Part of a small language model's weights.
Architecture: RMSNorm before each block, rotary positions, no biases in attention or MLP, untied embeddings, capped logits.
MLP neurons of a small language model. Each row is named by its layer, matrix (down: output weights) and neuron, and shows model dimensions 0-95. Each number is 128 + 24 x the weight over its row's rms, rounded and kept within 0 to 255. Numbers have three digits each.
After each neuron's rows, "raises" lists the tokens whose logits its output raises most directly, leaving later layers aside.

L6.down60:121100147120122128177164127154138134167127168134126192104117084121107122149118107073163114125142135125117134145114132091194147098143143126161123149126105132135099141104131139133176122090145141114145147129185123079167099092075123129183129161127127139144137162121133157135108173161092141142
raises: "orship", "ler", "ion of", "ion of the", "leton"

L7.down642:101149165140127082100141152130143140120117110135111164091138146140123143122075088124122113151132101113134123112157119111076114137162157183120130142121122120080100110138122109123165133150135189154135124139090125120148127155091138147133092085150142102145107131132138107139121092123136154158
raises: "ously", "ous", " of the C", "prising", " of all"

L6.down1468:132142129086095140151119169099119135159155126095121131133095076126106144145141127143128129115153141154146150168129128113098118105119147124127115103164126101116173132156149157110118134139146092111155130129133124098162107082097116093149107103167130126112147137096141108138124171114131105197
raises: "eith", "enny", "enn", "ī", "erry"

L7.down158:186136137083112158119113125101091131186131132128115127143127123101169183121152137126149168113166123195121145115110149148128082070120154142128120149077100092099092117122133088127101093121127135117151112134165142108091122126111086124138124089142105132117117081132147131107132137131121138116
raises: "way", " far", "ided", "ide.", "ide"

L7.down300:166130105110069133143141098133090110097138158115156159107124107132128113102128116091119139115156119091144149121170096134109135128156078131141137090156154136125131109105143126117123153111174113093116164078116126145151120145125108137145122128139184118138148126117096149117111091160102105115
raises: "ple", "son", "pp", "ishes", "son,"

L7.down542:134123121124143117148132140120134095132141116101153160088106136217111171137103143150123134097113134152110149129119148157073142126149127110116137150151108136092112155109141138108152144131132144083120115088112170146152077119127106135119113118136112114131141172189156149109167109136115105114
raises: "ace", "urs", "ost", "ric", "arm"

L7.down1111:129110125121127118136092097147123154123148150168145103142151157148162115130158132139128120129136148118114125125120099111151141102102150088132078109112094113158127132135161161109129128155104110138088120110140153134140116141091101116091139121119093116134101142129121099091142165107106138114
raises: "ters", "ible", "rick", "ired", "ted"

L7.down497:141114117119109127091105112127126139136167127128139125106132154135113125139159145138101145164140120127152113146135077162069154127164148141114089126091138116183122158127142168141130119129135119123156127171168173129077136101114144111124148108121133097110105114117127131158133137117124115170
raises: "e.", "hen", "ational", "eman", "ially"

L7.down1045:087149136158132183100135145156118150128127135090092109133132116124120122175142116135116127175105136141117103151119134131120117147101148117124122092130099121087100136093129153140163143151147114115161114153186118143092152121120147109163137123091116133068095133145148141169142109153106131168
raises: "ew", "es", "es to", "ial", "es."

L7.down670:128140166104142117131134146127142154052131106161136138143123144131116113118094098110121123149097130119168184119143147172124096132200159140104191141150163146194109144167089108141111129125114112137131145115088072105136149098103135162097072126126163117143135145116161136100092160161125116104
raises: " such as", "s such as", " like", " including", "- • Summer (DST):"

L7.down1251:106140112139141129116159128156175087129116152075117187115115125124072086134126155141143153170115130097135150115121108169162105136146118158111141136095113073101123187126147115119129120096119105101078137109100141112145113119111117113144098147103179170192108108110160109166111171142102124127
raises: "|---|---|", "ase", "where", "ases", " each other"

L5.down1496:101147122128113115082147129133156141115105076102143104102130148149121107157106101114113132131144136117136114127153098136150088106187137111157130107116123097106147111126086147130162129135135096143133127186090149180156155115099104150127134111116095147093160140123128077121133115127087155133
raises: "ters", "ter ", "etter", "- • Total: ", " of "

L7.down955:128098126124117162115124097116098138113132146131042129124109148122114128143140119090164090117115172135115114086096145163122128142130145115141134185136151156161102120138156134111159114138116129154131128138078122157131131096131111106094123136139121136120088127104148123101104099155134093102
raises: "ifications", "ification", "othes", "ility", "ifying"

L5.down1412:108183082159139163089139117180133141107130093137148128113136160155098117113099137120135121083147146078130105145137086116127095147127134114107140097129098131136130126100158083098125092097090119142137089145103119165083153145130130109100092143136179134111158138097101155153093127125112133152
raises: "ly", "ly.", "land", "awa", "ary"

L2.down1110:119108088122116149101143119124095120137161154129084097140117108123115138121140113161138190144108111085114169138070083154104175097126104174145130118135124154122105108130140140160119186137137144157128137131136117168117165116145126132085101086143134121119171168092106134106129110128095114138
raises: "ined", "ases", "iter", "gan", "ay"

L7.down577:106100102148109125141091055148130135129121128103112117131150144116152154103142159130142142173117108117113135111151130149121148118086106135130075122153174133113150117102094148143103126134113098138134118142104152139119144090128166164134160170128119108122113159112111167123139087103132124122
raises: "ption", "- • Total: ", "ogue", "ect", "ted"

L5.down568:147128174112088132143097150157137122161123183099146124137122135154104109116121137144086140122131128089110124105119130182178130108137137112110139146134104193139137191140139113122132186117102147143134079088147129091142099081132103144113142133147107114096157134121121086116143139123065105124
raises: "unt", "owever", "amilton", "ence", "aven"

L5.down818:124106096118110131078165129104166062130128141157115120150113178142168112133122114149175099107165089115131133090180119122088140139193094135127164132064122079121157143116147107145118081174103126129157157103150164094146124116116137093135160122125100142166141110165143107123144180117154104115
raises: "al", "ar", "ado", "ame", "uch"

L7.down936:155098137087159133071157160121141108139092170116134134119105132114131113123142132154085081123130167114116139154125142165153106127136130132117146137118106152146098158132101115132179125125151137106079113116169130108128149105140187133104163119139124148123147178143147149137108110151125133155
raises: "is", "ious", "ment", "rif", "imens"

L7.down896:127107106126150128122089130139124117115178152135136106144131133122146154103100143169110153134150122135126152157139121114154144075122156130118125103149152109135138135086143135124126128148129126087139120110154091152067114126165101113109108114110107131106141161119108053102115126146131154106
raises: " Polish", "ko", "ys", "ł", "ka"

L2.down349:142160111115087116142108101103119149154144126167131156142123136132143119189090129128153086148138149098121103153144115160116107119151146146136152144108128114109138115160129093108119107104110121146165115151136091099138186128117104170122144134150137139057125157176132102067145152108118076117
raises: "ters", "ject", "ly.", "s).", "let"

L2.down515:155133094132115156131149149100125118104132134108072125094120098100131142146107093147155144132146138088075097134128124149167139126186150171127179135121160156113130133096171174135145174116084120103187136125140179144073112144117122135107151114114114121123109158074130133121135127156127124101
raises: "e.", "i | ", "e and", "e's", "o | "

L7.down380:147128129118118138092155136120158132106135184086080130138125130153108084169101130118093102110114090129117118127124177129125112135133122128109075076133122120092115097134116069163130119139139152135134113143138087119159131116155127119051108131124101130113122136146110143155072128085113134141
raises: "une", "and", "d.", "back", "und"

L7.down633:132184099123128125166141120108108136110123081141117122135134187151116130151142120090126135156085144102171160091137122129120153098096092109131173115096110144126139153115162140143166154163127164083132067157146167149124121129120145152142151146109160178158140140162079165124152112141102157147
raises: "onic", "on", "oph", "onia", "ony"

L7.down485:144113123130071111120131171148080103077112112130196130106144116135103093112144123134120126169146186097123158113127136116121115146102145088143140112116145150122115113152111132173106094122159112113119143110131129117125132127110129154126146128142152118117163123100137151127168125135090148129
raises: "ts", "ts.", "sburg", "rons", "orship"

L7.down26:142127137150115120105158190153135139161115106152136122131149110136143160173144109117114096131120127069126117170142113124142091162121154155132141121109103164109142144127141118118125070121112113153099131156101145118192113160109130153140108114113104078115136140107123079150141106111131151130
raises: "ald", "itz", "ible", "i", "ton"

L7.down1064:100111130123146068121125145182176147132164104123122105076156120120107113155152172162104147144167128147094162097138132118137167114144134123093111120167133092131129124129131152136114145114109147124119183122131124119123129174144168126130132142140078148157087126147129136150137139114101152125
raises: "ar.", "ar,", "ar", "ire", "ired"

L7.down348:152138109144102139170132115148172123114097146131168141117156188055106123133136144132147133090124146150134161149116162126150133100091114134082139134117169165087120145165140109150128101134130132175156120139133115109162126115131134124134128125121091138114184137099124104140118085140111166150
raises: "| A", "en.", "ior", "en,", " Track"

L7.down789:119127126137119138145106147112104083103125130093120157086129175132100141104116124131126094119168118124111122103107156115135108109118148097096171145126129154135116174115133127143115148083092109152124115152134130115113156118122124125148121131162136194136152160119155098121111123143134092106
raises: "os", "lect", "osure", "osh", "ive"

L5.down102:107144134150100165102133149135095124144148131157160108136115147114117105135141102153099138118102156160146123090133119113155114140137142164140149122135126113095097077095143155090071115109193175108117112140130127141150154111097169143132100126121133128140112120115092098123150115135127124121
raises: "son", "son.", "son,", "ison", "kins"

L6.down1162:158110075163139128149128123126172154173135105168143110142087164135136131145121107130146133094134133113115101139097135139112124194158111123154125112147146143185152185082128140121111102124149105117130121136178111134110123117127122105133093124080134148102171110143095127125127137151154117120
raises: " Austria", " Italy", " Switzerland", " Scotland", "etherlands"

L7.down663:183140127142111151072182149105150119143139146150129151090132131155140114136166130104170118161092127132117108115130101119141109116105126174143147129131127113164107100144121170155157120162112137096115135133137142096125127147099130139128153084126123135102120139119094122137111154122116118119
raises: "is.", "is,", "is", "ise", "uv"

L7.down54:170122124129138140129069169133112089147110153189118094106120102086114138161125112175152118129081096099106110131138131106121128136159114150118100075099133141162139143159103151148176089136130147128126141125124090165115130145136152115147121108116137124103120119133136125080111139086146091081
raises: "iny", "ia", "iang", "ia)", "ial"

L6.down321:119119134118110134148124156103138136163147160122112115097133148096118108160142138165130130109128107125070153131166148167134145155131103142150124113145102131125142178117131085138130189131157091149125131112117143136090125142151108124118132153113174137128119163134122084153138093159135140147
raises: "ina", "acts", "lement", "tic", "ment"